{"d_model": 192, "d_mlp": 384, "init_std_down": 0.0, "lr": 0.00596, "lr_head": 0.0074, "batch_tokens": 32768, "dataset": "wikipedia_en"}
MLP neurons of a small language model. Each row is named by its layer, matrix (gate and up: input weights; down: output weights) and neuron, and shows model dimensions 96-191. Each number is 128 + 32 x the weight over its row's rms, rounded and kept within 0 to 255. Numbers have three digits each. A neuron's up and down rows have the sign that makes its largest values positive.
After each neuron's rows, "fires on" lists the tokens most often at its 100 highest values on Wikipedia text that the model never trained on.

L4.gate212:102090107115128129138140121127139159147162111139160076154124093104148151167114176106124185110116149148087101101128123091123144046176140142133110138159147153069151158076120135092123092166165159098115149091131115181111097090062148102192167137149111141002094132078094162142061161145103163086
L4.up212:159076137124143149175142122107126116150111178136122131139112068153136116123085154080131187153078139172128103063069126132139120099216127145152136140120094181069122142069131165124070099196134140217146149083158116128163082126075106100151185150051131150090074145072172210136111110135146160096
L4.down212:087126141113128126150097167082156121120115074082152139131139160121120159106195141078154061068121166151155124107129148137090160067170143154132129129084036104164074147117127141106142124128120143172079099108187160074111135120070107162132161187147102200117145169097145063181133120086080127147
fires on: "g", " |", "t", "r", "|", "re"

L4.gate58:069150135174164108158094197115092041187171143165145122140093153133055099142156148105108119155161145088129144117174098144100110131142183138158155128173057110154151138070239157157159091117179116136081141158170120102155100090094155091138109098108115119099114162129116208187102117123134068149
L4.up58:098086150134167151101081169134171083140150111115123162154132137105136118101189131119074155133169107124126131124106119095128164148118086102099146106122103173118114120093137141160108097128189120146120139169107142096129115062172097101117060153110107115140108179119134223139078120180142100166
L4.down58:147136164137114073159165092146143157131132143178160150098126150109118181161072127102115111170105143136140115079098175143119122140143121077197106095178075116114143154124118146120183153120151113155130062106081075198108112100059166084123142134086118173131145092187144139145201141163056107184
fires on: "y", "un", "e", "s"

L4.gate169:090136113136114175169126176150145181144111088155170101136137171136145084106144082141110108107166075195137125106154120135145120077134203079122129135112160114073162173147105174108151156161095096141090178184117143114097145143151151143110157115125127099139126153200102144069084068176120166116
L4.up169:065095185116122113177144139163146188065117172090129105146056196173188091136062180114184073155171148096105137165152118126107138111128155190150087152063162151059149187158101106075174131118117148144167103121132094122107109126154130167103134138130102148110229136180113077089131129134125182129
L4.down169:198132141068196093074160162129090141155137099099106084166198174087088181124125109164130130153089118116131099107085138138157114143147100113198166101134129139135132108102157148140129093167151079069171062147202125095165140145111087123082068162125148172128166117141110134227128130121141145098
fires on: "ed", "ig", "un", "ab", "av", "f"

L4.gate291:098170112155125121170140092139136153082151108110163139096197141137118104118200138110168108121150164112138078122197134116145128192093161150130148153155109121078135101074112189091138124102110155131122127176129153143154114108118077172169079043074114085133193163101107129171113129134098173090
L4.up291:118205167150134149191098150134120090149104177171120146157122143132089098069129161137102120141151079147162149130161099177092185141074121072164146145135167169117119115119116110141108138140128107139141159118174088163119132150121172114096164134133124162109128066160123121131168119118188078158
L4.down291:115170132133122085115110134110065059110089178141149057091120163136146131146091154121157180156138134127088114191122143177109148119139131096156132143186163117151112142116139096026133089149109133117102081102123119077082126102155157169086141167155129100186133164104160135135147135109087075077
fires on: "ed", ":", "le", "°", "ite"

L4.gate256:156146183066115142115071103066135115148137087162128119134143126097114175075163119103136112084122145166176069101144104121046110086081105083136168103169088135122058104128130140132123174119063112145129113165179122104144142141131132105106130098081109179139187173122125112116127144184147140152
L4.up256:093119060129136102098122139139124120114174149171073086044209123137134063101127118116123157113152151095130075146116126119032163094105120118113142134126119134084137126118079171124087162078119166160140085130052137173128184159136097095111117103150121117133171106153126162111106165066096080100
L4.down256:099106115076172109131106130110140112174133091085184153160125110151133126113104194195094122131117116123124193091122147124114127135145112133116135139132122140127114137110081136091173058146079129114119130125154120112114146178095076193151207135129167119162133126123184070108090111158141132083
fires on: "p", "-", "c", " th"

L4.gate280:152115107093153137116112154107130178180118150153093118124157159148110161082153112104143124072146135088113148156137127123135176144093103126130089107069149056211121137087170148146053096134138168122125154129113178089143107131114132144161074157164109148115167113116171165154062135163141108125
L4.up280:138176081096152146090132085050132147213149120093102115096129147072175135082156183131123111155114130156121149167163111114108098145164134096145136092094117131197105114154096154112097149164139149081091176115098149150156106101173105140181137170155060126106213171154125132123162155138148057112
L4.down280:106105143169117144152130131075146091189118131181072116118199097133102150086132111201116133136154146163077145115128081079145102112156139129121113079147108102172144082151117148151137117103105093143136115095118144183127130095094159127096124099119088164075120100115096092090104124153114138123
fires on: "ion", "k", " includ", "ith", "ition", "c"

L4.gate107:126119125120078150144140203100149167120062135106111100198095133146138138090140120129111118118097145107217125137112171150172140105174169076103120095127179168132175140114072123133161131168129085212134100140177082107161086130131177056200133071107154095132124155144148150125033094104124142165
L4.up107:169138121095111103122108130097096115162202105093120171169163162142071108117144112132120092110140139135143111129120094165156079167104137141153096113148117132121139135149215163196078174220134150085095102116153187136135127167135145076100155153106140128097119129159147185158138154135066140163
L4.down107:094129136108108096159143091100087144116139083137112107117137106126178144114102156065178136121094137127133107088093165111117116103145157102078059129083140121103176127096150111115133064072170129129141128121040081098061168060137187156133104113128137149133147129094112104140110150106165101028
fires on: "ing", "ft", "2", "1", "l"

L4.gate302:113099108135101148156115108132165095133162099123129104168115119133168116063091143117137086167170106110120176173108109096121106050163139113081159135150168129124167138099219097064159129182189176155083142146086058103166176149146186208108103124140136115048090137144098131101137149078128108148
L4.up302:127147173079094173179162125149107095172144098163113180107110149123159106131121168145173065201202074075114129064109143135124068109139104134174148103158108092110140131093086067141089165081101132094146076156134075121161069141148145170080138152103120133098087099133125141170116109083115112116
L4.down302:092101123176162126151122130117135077170082145116132153116157163082131114109134188132111149147145081152085118194106121104127102137083143194109106157130132076109144113098202096134178076052125114137132160112101086032149188160163157148103138123143142125148086177072074151119162125175164133130
fires on: "al", "ac", "ow", "iv", "r", "in"

L4.gate292:118151087149145133103088094163176158143073069150069148183136154132140155075088196122169102114152135096065143098105112156146085156149126095128111134064136061150084097149100155066168102121136102078154172152190119129149150138110114103132137106110190136135138178137138175134088133169113110111
L4.up292:155157137158132152123093139118145120151140090101119151124093134109152157044179112166189102113094104086106139157086085145164131105222176121197148143114122090128149090121146100117109080110131138145184120125135128170097151103136130101170090122124166095086079124140101154148119162123064144120
L4.down292:142163173138188142142119153153143108173150161102166135087135156099129120061114096112149082150095174126107103153163168162143148106106123117089124177071122120118068152092101111133162165177132175129146115131153122179088098216126167045059118143140153169169127131147105100154127080153087065178
fires on: "us", "ed", "av", "um", "ited"

L4.gate25:098179126146209167124093124083166138192061132116149142186139124102114118136126154178214096092110132126094137156137122104125118159144113122141068166051128123052130086151123093161105138147155125129113148134163098087138106116120118135104144141134128119101153189063070206106099103090141137137
L4.up25:102152127021140187097114150091175192166133160116177124156103134183122074174198130137153117090152150133109188099120117112151159059108103091140118152201115075162175144156153162122118122140198107160150105131099169177162100148055147120133145146139146122107119175104179123094108163072131168133
L4.down25:124084116132156080148149139141125108156043126088053127152124198097152172148078118124164104132167127139223134153146130131173127082085143113150102086134140142110152074061079144123176076168173128096117167130149116090124161103124077177126131129185144085110135080107088104117114085133140114109
fires on: "ames", "ie", "an", "e", "hn"

L4.gate248:074054123079121096126134160119152106171143092117139163133111105129162065138141160065144149095159110180159086193152161189181099093071132141090122196114099120111162152119126096149067164127141161114134058181103121119135134114133163174114170138158056166148113107099148128133091158154081127136
L4.up248:112110096114041129086155142150160137142135145154149142172148076089165104140160152089152179131144130107133080184116068134192107129166116151090115165125106105150107152112132057196129211164104124154096110196117091141145152107099144112130153136137130149081134153141169094085087145098140124081
L4.down248:132099135153174135154051079129157187167173177130115106100075137082151060130088112090134068111152062137108113103099150166109179112149073119110126084120105210169124154128105122154121084119117122081136096131149158123074142140169119108139126147166117151146079151061119170106117132191125189155
fires on: "al", "e", "w", "ed", "au", "s"

L4.gate17:067124104123159116156132125158116160104193133082117123094141188098127139110182183082104134173113102034174058150076141141111123122113123116103120111175158151122144078079125128168131167115145146188150146149130129088119050152115096186122078124148098106133147141113110080115099148102119108132
L4.up17:178123117177155113129134097092133198167169141133162148158130121117147096110082072168114107144191094119079121136148079139066122124075123160137147107117120136122139094159107098108153080188163163163083139129169084154112062157127075154161073124183149121186098151092154098115162112102137099131
L4.down17:114151137141154085134157124070162131094110111118083117124130105149152122132091115121067100118103054157072136157164084138141138155091097124134126089198128138152163164137153130108175109074153099058157138162133136079036165129132169179078103153150167136133078149145092153100102073169089148151
fires on: "ing", "ber", "p", "c", "ed", "and"